Weights of a small GPT-style language model, trained from scratch on English Wikipedia.
Architecture: RMSNorm before each block, rotary positions, biases on query, key and value, tied embeddings.
MLP neurons of a small language model. Each row is named by its layer, matrix (gate and up: input weights) and neuron, and shows model dimensions 128-255. Each number is 500 + 50 x the weight over its row's rms, rounded and kept within 0 to 999. Numbers have three digits each. A neuron's up and down rows have the sign that makes its largest values positive.
A block is one neuron, or neurons of one layer that tend to fire together. Before each block is what it responds to, as a language model described it from the Wikipedia text at the highest values.

Responds to: Final piece of a transitive verb just before its object, as in describ-es, incre-ase, man-age; weaker on prepositions such as of, with, to.
L9.gate338:533564545546505442491528496463495480460543501506555539372536505500580486529447538531508530512501490534557511419465537543483537482400541556489488452549432478594538571602516475455467429513566606510489418442503375441538563451547519511535508506541432498490573515451493614488493555483411486533611447498503511602539523517435503529567457479405441396565561525554553538463548551535476500542501
L9.up338:548598478536501458568519505499579599493444473519473468492505556600545494531554537459481531503525485595474514483634506424466536461511498507519465548577474515466539538548462403525588446560440572489579485581568508497484537442450446464497603527518561404548457416594508594551462481498490440474540406485514537517451501573426456551499476603460460553519494537621522479474486552518410486445463

Responds to: Connective words joining or opening clauses, strongest on the final piece of sentence-initial transitions (Additionally, Moreover, Subsequently) plus because, and, with, that.
L9.gate687:483523479467547495557473534488499498518535465482439500560485494483442422512464484540499514509582427578428505517440544478508396540487454532482496534370417477448518592488507562531556363471473527497576497421544531519489485418478532480535485492500527498438527532468447562485482567454488605533552481357539448462534527527454542480482490532572563570455558451485543510457449477453459388484491
L9.up687:508506529464495457439478501603598447506495501435578540552388539458441494514532495561518499538593334495546519566548564481489504596537497437382476550516431537420561585477532486429531442455582499585521449479478576503509554426537574542522406582470516547531458536519518509491466461478544489455510599462551501504600531429574452441466536503485493526574551495399454518461474435514531489496440

Responds to: Main verbs right after a subject, above all forms of take (takes hostages, took over, took inspiration), also went, is, combined.
L10.gate13:481520519522400549469457495520444461550494524470421573545453522546413570543513546516475424558505483520536551469423487544500481473477435472580483517479494484465532530440519547424396497452526514489621457485448535591436472527522570508416571396531633507506425489517502529386514545516500501494498539488583571516479595526541541519471509525523535517642498431588463522480555513462490469487522
L10.up13:479463437523506499502607464545558545529515571608494480522536477527481505521553500428506514549492480404492516455457494595539483520538454425465557499554537479516435532469556456590540442546473535532552548475522522510432512504533559476581530576439529480522481444502476498528505435541490495497477498463497544563556519424423422442478543521604490460530489439442481493495522486486540561541435
L10.gate82:556496565522461529490527535513440538505510553530500497538536582593459526541512569614429448523568537578422556464421415540525534491507431495518472485651515533506439477521543437524474610387481537561472559534445494492399494466522456431542511515520580571460492544521470591454437472492504429431478475505522490542446539545462510364505461449548529526523614504506482576494496474546585536467446
L10.up82:478484545472493490486512481514397486407511564475537552452520501549520600387541571540415465408552499499556461430448499594541492378430558550424463497510489493556461552505526469489389572508529507513386545458403477474470526443515550496510497549466529570563479459567477567501588466511487429578505406506445572612587545536523557456504557515525473463589493550464457514435584506529481429463483
L10.gate155:491562462505475449465429427541505475659552449466518531505476575546500501492454529401414429530536492469570550500529491494575444494425468499507575444461574558485506374534529496489440487579468499535539487489576407451544489551490545491536580455457478511455560477649442574542552502575558541575583420515559474509523467477405475487515524497457447500412483538491522469512419569471514560510515
L10.up155:517535476579521496477474436491533472472514391464454394463582528516499574539557479567549444463462519541516488459488505500441461560560517481513516407544514534467514538512507529523434360428501473458572554525476496458480390503534507482445426430557538554506533510535447499465455519397519524579514483545550514463595505500416570498473538579541543537507541488533519537492549455587461520552646
L10.gate206:567529481543526545494501460471459465512540404517479521528450500481518550448519532515516520590494490437490507522506580476521483498466491468461466493482425482416581446476443504469548542428531498567463471575519457413543577497518552470473440453476379562402458460564505621554488546489525539547390450483523508479513520528515538507508555426492444453525583558557425501546493514464520504528476
L10.up206:508444518480508605515517595480609495608585547510580470444459488517500508578560438500446517460518517485529468518426491525472517395515504470474497503609507553516494501533501505441536497498421540495460600487470497506502471506493582440526464536626504570582459526459455489505402496457578430506460425431557530520527614553505436375434486567476494487411529602483453463538541514522432556508528
L10.gate311:513521447596588468576488524543461535475496459578581556435546538578484534589499504604425520515556523589530435451488514443502526486444421517380469452470508561520449492537563445585414495582512529494564454501429413544498516477567367584467537524491498494578596497526483494530509539491477476453539465475514518592589561558497441424549439446439544512466505479454455542510498510588489436487498
L10.up311:605563527576491513617467404534490392463567474501501519389482450499507427567490553543515455586536542499490431435447460414600542513510436518508518413455507563461491472489479442432511590457440492517565454535455505552540567529416503594499517552514525461471532633539502505523468551554508547427568449450524481492570587521549461610492509547348563544470543456478493484492462377421471472499487
L10.gate327:581554526581513607486508480511418548477595443584453509434517562514460486459509557516547514461559528594507492521483484495519478514531455576372433544520474506611536506515516492463599509505468548410599536526482515460485505461573502508436551497511552448461532551522522556446465518427536539362517552477466509464618515509509488462410493555502459553373492489523562509522466495513541519491521
L10.up327:512610608514481542502507502506450460502504576557393461510578555509461483464557507580537492471439442426437551503485477453479524470416572478590429534623502559509543507477382488491507510506515486412580600562487511478436491475499431429494473519409497449573470412485444578476529518486466447450624515554490484545407462551508458577517574413516417432452503392495456526510570533505440500499532
L10.gate458:588591455529550524530547474485603508484546559506493523488506466440516502556539503583477476482442476448507375532501511543492493474507492507510495525515522551516566420454465585459492495528478552533492423408533592529450519445525487413433538550446440510531527524496440540514507500538480525414504409465550456580507551519477560574455452540560411481521527504473488484399430441507463502404470
L10.up458:518583519532555471541589556514533583490554475543553567454561346537575492487488544543491525543521610494582461460489553545605523383468499475493506602565485521556570496476484362521514548519575455563574500530512543531507468426536489487541476430450531550492476541500552517481473557404586426359465396508595543512564492550543446540484459451504580521520516475364499460480466504550497540481462
L10.gate524:496423480451494537451481516485476579460503574551475468390461492558526540544556438520510441568475526498448544563502484558531513494589464604505601526511546429463509483529537532450456569491550552417570518477602496545498472543513524483544642447467498379481421520528499598486548482478462563467548451446462524529511550510583563444395502465457478511516497451522537509464510435493501499432400
L10.up524:550468483427471529495485530472471603481469468544467523426390445483505545535556534525548572430530454474563474520558504511449543517428505452549449529581424438433506584458479422534474574548490527449514497507410501520532473463485470521562528463470506400444487495403501465489522478361527534504469579527485494552579400545522455598517496467560516548499494458459519455428479384531589426413474

Responds to: Fires on the main verb (or its word piece) right after a subject, often a speech verb before a that-clause, e.g. said, announced, stated, believed.
L10.gate109:635457478567531512446515511505518432488452431512474494446476542453437469513527584533532559421632540511549471487479458519498523463492410462478502576459610562467500480512501559541477462480463584497516380481525504473547587452532536547418508493500495539573520506588515475484404454520379387518452497507446493575544482524529491520595462586549467475495533496573493481481551470569519521526555
L10.up109:514540509475559500448461475405484455467421451446517403534514589382426489510498508493582499480572499516455468529376458458473550570451437480507562497488512606567448506509540526539519409461548521445524594492516577518523520505425606480494455551532518490492524545455487529490490517489492438498483499629557529618447490360548462544540445469498535576460451493505548523508432537551504519581481
L10.gate131:562462476576517510485457454539465414480391447497629552437548554569528532485538500613495495471524540541526502500484461491564462501541492433371497483574443430520552377489534458530469550482517601426517451417417475507516522501503486525412518449486476595552499551535444492544409508487511520520434482494513550510452469516502539482493535494495462491458557472591480495499517599491489539510528
L10.up131:576440512485561419510561508512466492513504534436477464388505524427552483530505446553496455487549504547468519502406421525483591443526493537479539453425534464549509484524433508520425480418570508528454476542484451525573500426507478470487518490477542585538502485486435514591429498495467498574501495378559581545496550484484540483575488483515452429524497430533410557492621505541516526485522
L10.gate287:507540468473548544497584566542401568505573520487504498498467362423547515532462468516571473517522501488427502492452501443436463511405394441399427374534519473426554464567566502531542526494509529586505512502463465527480455508569421556458529566521524469455499492505513517622435480451380475420410480482597570410515413523519542522501471487500493651452587469467490468493546445504450508583507
L10.up287:560460458512534486517434483478522516478407512478387554374454506474511452510532463415479470479615445475521437501543464423523392571445455484483534405556402421562369454449529594566546413469480458406449538546526594538500557532496515466516504572518403465533528588496539479533494494537502430525508499502602491444514567519499411537361492528497569534476405503520586394523534456437523603555465
L10.gate296:424587464538553438530407494511454422360547450474532524343464434468521512453477496486586465553494442479455503548477468358468495477430526457506397501512532523508372483468440552471423501485528521492533455469561457543424515560462546507455481506513474518565573556539446512482479571496538571437461464478519450539500610490455571482442511477536542494538500511481478516455476431472545537517524
L10.up296:531456466547517508483635508556615550579474544562519499460440481497483513485482518471521493473420532541535465503494510513465516450496486509533414467478478517417487437424580510565473500529494500519563523512484497544443574425439567529469425477458496578503567509574518510558432653541491542512373520528520541490546573427504483438480507505463552601356595551524445482498498524436400475595528
L10.gate439:446535496524529480521509502502481568469555536524497547468423550421518455470557480597526519543516426583473528564515506495481576497449533555501489490450574474485479522528517580464464464399608461525553344499566602456583528403521477509456533489449528540541449515529507464511508539518484415392495484448576496541538602525575541528509465483456549590482450568450471498478500485533525489445538
L10.up439:506506399586596462526510487501494516452496580480482588536583533514590468545558462484563463518543425500532528498451455419510523546553508586542577493447361417483509511390540495544456543560511476536533445501572491488543555497557487581496509492514569496511455511545502500449620486454429594544486457497429418485563499574454483514514553518508383509545594380522504577449456584574490567527488
L10.gate503:471496465477455402460510544532537537487490504468550459496514525451508548551489551490598605427625423537575508525479516529478533390488547475533483549325482424436422516426451498574468506519481424514543568449482493423321581462517553483556383526461533527596567524494554576521455516455393470455505520481554443486529477456384486492489506499471536473554475486510473559450523489528481469561490
L10.up503:591499567450463494544519490557439504499448433496397542471445468464472473596469434447585522499522494518490435492421490519527504520509439495510591578457538550439505588473581493491590560484478559448506513440540447558584541530503529510511505511569541456507543538569471457516473523515450573529634464536470426442462469548525509484458520533483475425524502450473480531357568482555612546569497
L10.gate595:554568621533481460384438473515467498555529503463498532524533529585509511507515548586519552524579439486532536484418449403559555417507479518481448514519572452405499498535462447562465465491509560525463504433433528476506551524485473446444495522511483509403551530532538557537463481498502492480571529539417368523565470483506472451454449534462528479473526432550430524512443508489527553501551
L10.up595:501542485493544515520485468450505529496566447500559498493522586517590523517458425590558427452524411526633456490500525421507615488519418510528537462511532523567592458479510445473471505525537586524580510423540470445436568518477481490473428613536470550449571543511502477580447547532551462481509556462531523475496567482446500522378461533545428405540467446464560429504436560526579539486446
L10.gate682:497513411658582405561519454417500576518411456480382539477563516526485555523600499465536448523418470423646433504467517403500516503495498522497514471492497656518475460501540498457432520524442535460609419594494578546558462523490455357465459483410484501440545523485569500522361528512414490545474472527462523441447513511463566566478574547531493414509526394537501478507601522504529564432526
L10.up682:488471502523413563434416624489547492543473485545510525506576612428506590470502490494549562470532510484490427587434451547546499493538513473495505470494446481496491443398490540504485530499430532492536519454525468535445527527541533536502516536432577478412523468470482521427477440482564518537513581498511410539503440371474459385543468520537490449599518509522438518444544606494522513442450

Responds to: Main-verb tokens or word-piece stems just after the subject, often before -ed/-ing or "to", such as had, fight, help(ed), gradu(ated).
L10.gate42:571565474496472463611456484610548570537443464554542562415462521509603453487498483427588507508489442404445537484429572476481525483363486571466433425544480556481448574600459479428496504574489387558524456500559466489513546566490544525453558501557519531563533539390478605555495556538492527509536447421604458480509466458589476434381511548544572588526520503540515546441470520512537469465428
L10.up42:561468545490382461482458457462498411565400434546519557509460528568553564490418508525434474534452556452516534495520577529459433422478541460480454570585503438547482491450571547423426571522498494414575514484502465458513394526485510545581421429461493495547465505494407509473521478473491513520580404516531514567639567490485547468543464617555433533543494531449512500496464468512521434462421
L10.gate65:560488419486500486500524564535537538462498442487539497469520497547459445489471529462515557565504445526513600529459399480514503443493445523545513495546498556493517564509374452473433382566454520558586404501529414534530453578544500475507440420445426522616587557477473562654504543582493506546486495509571537520445446521517487576475501424468479429558551482446456506555489497441513451517527
L10.up65:476455504499539501581578385471495509526467395490477436380565501529441501535596488455502478570452627540574568495400462391523538527552507568496551492474584451488506488520427428417509580490529517548547545493490450511595508509524548527507426531481452454498528574487575460526567530522550544489491488512542452483591473469532512451449419518457480513447534547560393450524468473538604491460444
L10.gate103:517535494548504513424507492497527569478524560448547485490597506551505622523486509545520456542472527525483612570480521409465473550503540529442551460486484553422507549397450497532555479505570497518459521483456469426559495483592455594474448500593409519527584507521518474569499509524415530548444543443605544572466460425502510534532458486525393412523480490453525628460534503478450484532417
L10.up103:565513459646536481448513458479471465568444557479502534446533424511526502501424528471565486484536590533443534542543437482439427552525528506487479493495557476456530566487376533571518484544569510517515554550540452546418606560562544530485472518418487563532582486575572526455544559465518472531440495391503548514460504463510444442522466496491477549451496600492520608655483450486504456531469
L10.gate334:443547470557503483461525496493520479498540431481526548518400465490595462467435530480422522513559660444527595462441591576567468493445496523471520472481488395391439465546467411562478475517626550543546435497457493559539509449521570555502437498499576505484472512505509495508349491421559428507599486517531516510519479500536478507487447567479500452506527495504458528431442521499485445511506
L10.up334:461571558528494466484504462530387458338532569476439531451539460463442521564550432468544449440481465499449465514435572487485475492461498535552559591423481498536527457493480527473501502495543472569422525498541486488491511567464436578451486458496430452558492524542487482534516543544482490519437492525601420552476577497417479392469528427511540498529458503492437503528449501541539454572468
L10.gate569:564490420465480508521512490487497498416485550403484464486529517507522472491499560511480598574559534459658465502490490487521393425519481523453573465514461531484565434479545490501569541533609515448379437481502409524473431474465457488548548553509529602576483623539518464521511541545424522556503528530525454536409423453426505453566478534507477519478567602489460604505465479527493454506494
L10.up569:579481418463443503397533491537500458368508512529485516403565501537465600521479563559568545539475613519509457534447441535516472598562454463489453514536479505531526550611502439504465542485543579595493449498530537588535535501617447467493545527452537521446516598501588453481495476434539540501471566524522430570480488521432420463534433535465538551476469481474438556521561410552461537457484
L10.gate579:578406584567512506511463568435545556481462509416441445498436520487592496490540511503430473479581518572470533538451506464481441447479470574522523453506500541458372357460399462524443459488463444390527499613514542558501443469441556490506543551497542491578517422621465501451501498516500473566508450446426432558551542422525461501523396556536600532462511502520557463489460484483520482576481
L10.up579:562463525495544667454441529482399493485552466544508481396509591435531582530544475550509457488459457514580499511459502595506507594553381496482466497533458499519445456599404381487456480423521472538463556448529510596601458476527518551440465453545512577507615482449435504513551471583503430525547433547512482582580428535402482525555533572533553446509498496479512595480485506493544521468542
L10.gate609:555562645561492532508525513486466405470514536576452490506473523441486433473518540495506487446519529466588485448502490541545490516470432484506484557598478418413484437450472500530433532495455522553460483526546376470519577460566595543513592552494451495487411492460474567383494452507484512570453455486488490507593508514619494500458509480516489364529533511467450461447576433536462471502507
L10.up609:549530497569517554478466504504485460453576557415541518484491397435494463452515570517480449473515447501607477467515507507441519505614433574481478521510561538510543434444483450534356487473478486521448470548522579471487542587440517498500612592472548488499515433400487456416434519374535528496447495499595630612516441450573514433546565494447484520540443490447489495446545484489490495481504
L10.gate612:512527476449458528522520592471602493478531559529521489418540517488404420485459557554527539435508410506466494522438516493476541439499440536511479498488583511546500485446479480404518451496487488454595491592493489476586520485571530509553528551493527479489517527538340515451457545551502499500528463549459509532414452430580514436527430558513474563437412501508504510447395408494527523558449
L10.up612:480606520504610489563490484503484449404567515551468538504493326483532458584484558529565430481471486558498506455483487448529535500399460379465533488546395484604527470509591551528465478461495455489513493503505469467479453504415520551512539439483531540567464495541493529437561520553455421558439467449570468490488473545474579595549534432422493543589565497520497497430482494549512485518422

Responds to: Final pieces of verbs split across tokens, usually past-tense or -s forms after a subject, such as b-ought, l-ived, to-ld, exam-ined.
L3.gate136:596460483538541492530464442532517628491530540471487523447525518582500485435512495481431440440434648533408437471444448516487491546596554462520415426505433575582537411512568420489535412504535533525462495478418435496449475493469528464437487442535498516527526473491451561585517424593432552501468458502546544518488587511466469526567437548476429458484417484458471471509504568487549397490456
L3.up136:504456394587513476513493581459477605471481523531470506516516507615555489473485454497443507493557538514466475468481475504430448497515581538464475459556516561522499517522523492534421456448537577532447592511452517508551536548512449441490420502542446486486473526480566503686474540481442531491524517483506518536446564550536616531666565486481519433525566466508522551489508431501449529449457
L3.gate137:618587484461544450586522520557533468527591494544564505421477488511507460562492524502480514432464479519535514519533480517463519505563523431558539508514461466464515472426573515541459502528509500634515499479444619478647582536589460477507563539454523513532495482484563523458474555615472559501521429512479446493494525394508493448525434461567505526506467471467473488475477459598591426508481
L3.up137:519509532551395522468522566513547486554489479534525463468441508468484569455597483570477459547609521394529519415527521468472461472512441468622523412534477480544534601505482578403531531591547554506473638572553537475392434486508508558484491467500488560552576534503502497543437517533467551487518514368563517523607485392479501418610495474488497485551510589587522553505571540509429515492544
L3.gate372:410493554608579502537487479432562495515501470441530551492520516456439527559483528533518558458517523458490450495502495471442424518439442547612471487562578532480499504509473558521443461526520506465474529529473617539485398611478556503484546596519486427552519452512547542424542497572458412545475464610481444438519562457545504512459571506510516410542542460606529464537493507470393449564470
L3.up372:493466627502515578517491588534507491465570524552561497538463534485429528528449454481504502489570544628494514544517484519477504437544484524524489596483491522466488467588514523458472510531556561506430487522475458568450534427621543539475500506514503430449510427548412481374500574451533496556495437514482444470565469500496583542479498561455515598476580415470538470469499568523512602442578
L3.gate475:540487473411546424548483540534477524544566474521581491435528527408482473511527499519568504463525525475543476511486506539602560392424438475548471532540473523424439444527441523485463547537549672568510464471475471500486479533480435508466550554432479488544588418507487470450395484537543462459459508552477523482483358538488536426456529477565352466527483394556463432414532359464559460452545
L3.up475:516443472513451526560544533545505533469558536523436533550666458510492532546446509614549501580475524433461538505436557487527468505504479505532560497626503543507494528475511559465592542602514572532494385448504418432543505499538500569533535498500466564558502469548558529511603530467535506547474381470481382624519532520469469456492428592516482493508465547516362460477497466435506550507462
L3.gate489:527517467505494491426380496528474429501498517435493514531439511414425570602472401486457533522602513480505554562514509493493508419509533545617510439525460522515493557540435491509485413497482552516457423478548444459464429493460548566566383454426550467567480395467468547507540488557461515509500643576564505563446447412485474558503453438496451523561510459478492532462556470507454534512513
L3.up489:548545574466470503471453503465510493488521448424520577515523517553493533481503555510567567526492478485446444486524544547593426530445453491561413481507438432394503466524458484537456542477514493438494483454490413458504459542429506515565419475453424514574517431513537486426594483623508441447469492524593478504392458390511549475504517500580529453534411470452599557500519531501572470440490
L3.gate573:544511543460498496496502523494412532476558478530564568463573622484442557536531370524527607465465568471441541505542475457541516453505562603463520577497520544538456483549591497552513478414504551475435431485553492474435524493527513496501450545475432485610504456552537541460502549564406506564440546551496501496520481472520549474543604529479454547490490411572519523513525501511546458468507
L3.up573:574535514547451452478475612480468547527455428500507451433460543519482581569580486491599593402478610434533499532488426436543547446542595584447610529460531607420577407475523543520564484499496534498573387513481576470438498494533513516526539479567472471622509504497457538589524544565430581556555658500550505472503500504467524509513531501469411418472426589487508511554535462478523443560470
L3.gate610:542449577422518468602520480528499469465557519509572537487477527600471440437476628562540560562474604430514619521423561522448504462452553580529538496452495608438483478511615484563549564515551562552428445489555517512444533541474525550454536541528490468523472397515491542435396579535531555521539466430550538469456493518576594506489510515481512437555545618481419507541496473499590533500478
L3.up610:516540504468500551456439582484585438483511493508436431451538428540522412483561484511469521513506628526552427572453415468536585476510481460426466559550495498479578503431518566531512484455523553495409559589502576503474620601531497487502488475441465577583436401377451395450430432513492441428435551472500450512515547516489444461448475503576445420528475419421611516513404432498455540515423
L3.gate626:472465585513482498487388572502497536481500473461520521489447568490469370458415522497507498553537504482593479533456576537472402462486393519467544457548451532469428504387611627546467502561499489542471407440496514431567558527478433535382532489537433442536456459583550558564471544439453462505439521535544552553543464503573437402502532473557531483491543486513525477431498463535543496510558
L3.up626:569504457533548468506472474475496536518506435480572497416535526530439499501461534485454547410547526512543529546441558516531523432475555428488496512520486563509545479423612521423396582476486490483519430486411469413519495559510399516532526499473445571520546495531481395543530518644485451604596538503512512530473442597491488545482451553513551451563487549507542454492516544548539445556526

Responds to: Second word-piece right after a capital initial in foreign proper names, especially "h" after S or Z (Shabaab, Zhadobov, Zagreb); occasionally verb fragments like take, beg.
L3.gate21:481453431462505440457478450498524556586577530549522534434465579430559512520502513406504507500456506472498526560392543491479302596462553530429441412424534487489445519505513579489428411468447590491528445570428486436447509470457497556600570492451566494524421428488454561486486488452584474523583504571495471473532541469566543482531471561477477495421607418471428515459479503606482559529481
L3.up21:550481539458519499475462492472508540500463486521513584424500490503428438509421521527524478463413502495579511421463412435516546664530598529485499537500527551465537485468536483530580553561478543377459504513545527553537410512516421408477424539491522475458425560538558549538509489467567462500529441454562456491474544499662457560537512466478580535599525517399459469449482510495454459510479
L3.gate143:480511482641468469558561557476480561579448472534431523495533482471418397440434546490480501415417498582439509548460521434467508539470572442490531432476433433535505417495451463462439503422525562556483468503584471509434438521464561430489457540489566498475557520486422526551476526509488408511463434411566446493439554557504410477460431585445563547480411517512490486502552413540448451445486
L3.up143:596446489497509523498576490613472359482490547524533608458455460475442500513457499542546526448487473487447538576534495476477572510431468489447450503441455517550480430506497598608478507447483476529469517508521418521522479496437425568463497480531531442475603489502412458532504438458546559544479471486409515625525446391478520429500513529562469571487481490523564511508554480581436490562469
L3.gate164:528490482525570512450435470523541585493512487494533512467471478559564499606464498486430545368448525457389582504445471572466394535452490536465537394565562522553518577500543479525526477477468465597527543556400520419506435547523501445454492569473562522514420489481479448554547507580564471505598427499539531639439539556546590540469491579516533397484524502536499479526497455409539426535506
L3.up164:513461535487516467490500583503456489505530481444435466599474520506474532551562446600478475530525497515494505518537504479514461393552547448536535521483407461556443503450498571519440462419524438517466436488524487453433557555537522567424412393536415444507448440387442469535556562522660509481464542495419483488475436488492521555477465483509515457494528451505471477464558534494507525491503
L3.gate193:459524560480475521485572558477517509513590415446480505496516510518597452532491559507518523495513523475491509476549563547504497551475463450476478583528434553512452419473514443557510535480506539471560457470460554600398479465537409543531461590427516466443526508685448485509487506509564411464505566532538550428502595444500461560492483445447453533391491538523442509584559540519497504491505
L3.up193:492522518556558531491495520439505516471479457457459439495481458482570415543483522618497576502537504537495498566447537518472478522511532526483521628496535524507604514475510384418534532509492541559472411482568506461457516493519372496508499527451448503470569465566530454584499556513565589520537529487523458427585587461594472500524479487512545454582538477491531453531508474553495475527571
L3.gate229:543549546570516484505428456445477577496512476526501573406465521496418536486574469497534526528506544470420431479556488496489515531504423530494405450532536486490544454497487477502559535447534491462500537593576510507584532510533540432542515438534624535438470485558494411568396463514474517525505451414535477527571530521511581427557525512476454505530575584513413416510527484532446476401435
L3.up229:589419523495476433463504527473489592477479505510507507543468430437466512529533488562481559519592520472527518428464617473560460457456583463502462604575549509583537486594528579539526475515435519475490532651472501554468488422447430556506546563548519441472552483521577529492550576505511517472537494418515443516423602441527517614482535524413450467493473544507659452494496448467536473532654
L3.gate236:503595448505490466511435445519422487506513516556597511518379512559494519436453439525463558452496471519411484539487480578490466561457494529572445506437534492444517533500456516506525381483407537512523557496509478493556534560533490488499486607547483560509483469423496473456477506470476526546510431547547609439530567438453537486479525499521413433509349556454441470497499476413610535572498
L3.up236:494417506531409571472551471558442498507499486554488531471449488427417499441539572524500537445533402517464430469454532551483458504505530444531507474525502576504475480494538530475559463412528567409505524535450478526463573513408497441526542420439585559540412417376473431559532508502435510455512555528567592434460591477433428506455482564505489537473498361487454530454485453491412517490551
L3.gate374:491449516551465441570466547511566445574531436464556581515491505499504499519436488520483556430508572513478538545506466592473468535473470530441462557525526433535452480507497401479541450551571434377517600578532553553495478473514523410454484513541583540435499520530450484459486530483410487561419487522526568546470450408500462486510522557480578471526443621497371494446558516406535578523497
L3.up374:507492507468525514563494397508496556585406551521553546566518524545522546487509509463524536485480485426483472577516527467511479585585500517555465494579447500595543509449572509492395531438540420459569516454450389402528460625491477557457464530528450438522504494525487568439521450493488522541515437484555568576543425481584488416466542494409525543492487510569586500508528574477472640390624
L3.gate510:569472596551429390498472473471499419542392491525456522449485637495449444659483548414456499531434420490554539496417520523513456546462491540578577615509440509474551437518451564377394496491532558513482480500504489449420532513440465508497475503521526458425560484566450453599457549530458499456649495479545514475540530479514502563521486502504547544472412518576540491511520553431383526432503
L3.up510:555575414549448478525467550491489544579632491503490482510468362465490485507504406472472525475462425557513522434516492475465445527536416425505529476489519417521452524507579458594469494495536487516467439504528524468518513512479477516523511520474636436557524411500525532509484549411582402626596547505527434463515490412487548481436453492510482495455472502457434506509449548568497517495479

Responds to: Tokens finishing a word that opens a prepositional or linking phrase, often sentence-initial, such as D-ue (to), Unl-ike, Prior to, such as.
L3.gate351:404570515505509502450489512508523561509483490390564549528463447467556475487469504587549550447528479493488499422423518561478401489442585490416462624480564394435425501566467486477483499433503561578498506492449445507435525463538488542481441556492518489501486471525459523514518487504432484501476483641544492528520478416401546491516407497463469591451450461582523550506530461478452440565526
L3.up351:434467429442547529525553488608421514555505457473566538554485475381552523498505485477531525367510429524507433429501565557522473441514447493516524492491514464482551511432482567547494450523533404524490523533469548557509444554488556623436546497465619451528471561569511436531432498503498513478455507475501502517524524436414517462499504545514510509480458505476521546575446459327509392553471
L3.gate398:536559536507537439504460443479502404487576509552423444472395488481606464475445518516549446531483470450533569474552601503451439464500486500467532400529509462542455496544542473478512460501517505557541465535551443476575507435449551537416509489479582459528494467507447477573390450575416544490440451574501528575510474454472496548541486578413415541620486524580453460565497560501428535493492
L3.up398:509485523472536497518541595502522568569445466547512488537482556532565521467469555382611534555562519432632514443474603413463515444475544499472515394506448639504539563517464407535489430488447524499456486458462495487546480489569430613481466474417435500487532548504430592469542475569447478540537490491501464514492468432493512480548507467463536410587457541506532448512433489433419486521478
L3.gate420:402496451570500500528561458515522510409524476481450383551405500513573492563489509501498505462564488505477400542468447488499444581572536496510494523443455514498503494529437442516526558491585622475462495531555509562549538464561529519493569414532502536496522600465404507561442501524493474431574502460492511484491417532488434499467480527477487538538435526511462549553546484586529545462490
L3.up420:453521420570549585438493509496484514537530502409493517449567484501486493476552536544554465503429577524479532417471583557469469455450459509421444498427611544476500568542534431471469493543457447608513602481528510539549570473401587531509464480472540545584623486427455520498471553440490508464512464414494500437590552520369390481548445462432600555516482513542417485460476571418518617461534
L3.gate431:469446538558615523608431411519433598567517457414465546490470547501474533603510543427480539536481462476503479507463577490486450514488465431389560489480485566540529486502551499530514598597538490529513452572457517439512469505456529504478536493388528442539484563459489573492531515527441491564582499481466561511567412499428455507460461425449475563515403481411538513464455476447519490493513
L3.up431:519510461524530422425480489489550538515390488468488566504561575490562480423472545504557454501495471445533488401620479535482504516540414405481443525503470491520521492503559524468451528429471487487504468526575506453466571451366513479539523492539588500551474491485546442552501490542421496416629468393490495553412400476523417482382466461429552483553478546569516556582538474471475602514504
L3.gate441:592462467543514526511512524542473591436481504502490469412471480483443477521513484545520538527501378517480441489534460532514379460448461458466441370426560518599526521512480469447558473484498425480518481532554535539487436483483581479459525398546561514573568422522513512473584472480430476550517480566526539556473559387446497560523415407485524522475552427550510486555513460587532499658557
L3.up441:461436560430538486458458457514430483446424565461481462468479554453506478585450517513433521512469410428489488531397515561542538431459536551525461518572481611463521493575488491528453474478524536509550528464583486525505543430363526522479508487482432507467536538476501455565648488578530456579545425465524542430482428445582541504498470484408512497569557502401465566552424486511469512568484
L3.gate563:495516512510423520410510498541503410506525494495484449535478527565453529507506460521601561586589576516512458499431472449491461452455569438444476495477427525534447430463606509545465486476474522493448480576465470431516496509490566521434497432487525452530421430515477461567541524514473555505564591449527562562569505511515542507456421479451428442454573512573536349530449453501508475508514
L3.up563:498538473561456452579510502550504491477561427490528539496405385481502497491566490431521609609540427514476542479438486518420519502560475412424431481456512541559551462529493464547593436425569513554492500550417449468473551414480424518520516482495536504533474490450517497593492571443435474507558510447565644544527517490473490456496495462523512440636507415542518521408451520528519515512424
L3.gate588:483574539454470443478514451518460497493430589440503462473470559502483453458455430487409513562507463520547467514452528453483467475473564525496573483485476489539442501549513472618441405545475499449447468454519554542512486582444441537530482536454498505647503443488531504463551520528467494413518469539494485466565501529535487559413502482465497479570442500548474454552336544510518518562581
L3.up588:544543497507545511510553514544424446478408540575475542600439529521530435405467596522524516579534457486485542514440516470542501524550519431510450432479435513424555589479580420532526486439562526567484523553508501509512607522539477571439533467555511488534457544538468483439511494463441482563545506532459477526570491512539450564447412409561474495488424609598534506569446528554427449442478
L3.gate687:435500415492494484462514530531477514530466525446534453549449445486597372540504449545606462458462439522538493465489554459448509528501496454469577500462455568464458557547541496534418467563536564457507503499569466499518481477546564542502461549411567521537475397410464418562453479492492555513509463448482396427537460487526486571406470508510568489511579482539432602485464535558498530518453
L3.up687:516560461524390468431498507568633537505527547520552416538488474484605458540507456456523486475429502584508420515505504520444453527467480552495493471456484519451541554481438423517479463556492474503548501472439526472528530515483564512425484406453456522471468534490537528413480434503564322556519427386443500443441483494616437511496544482468496451488536516452394453468550483439431541493542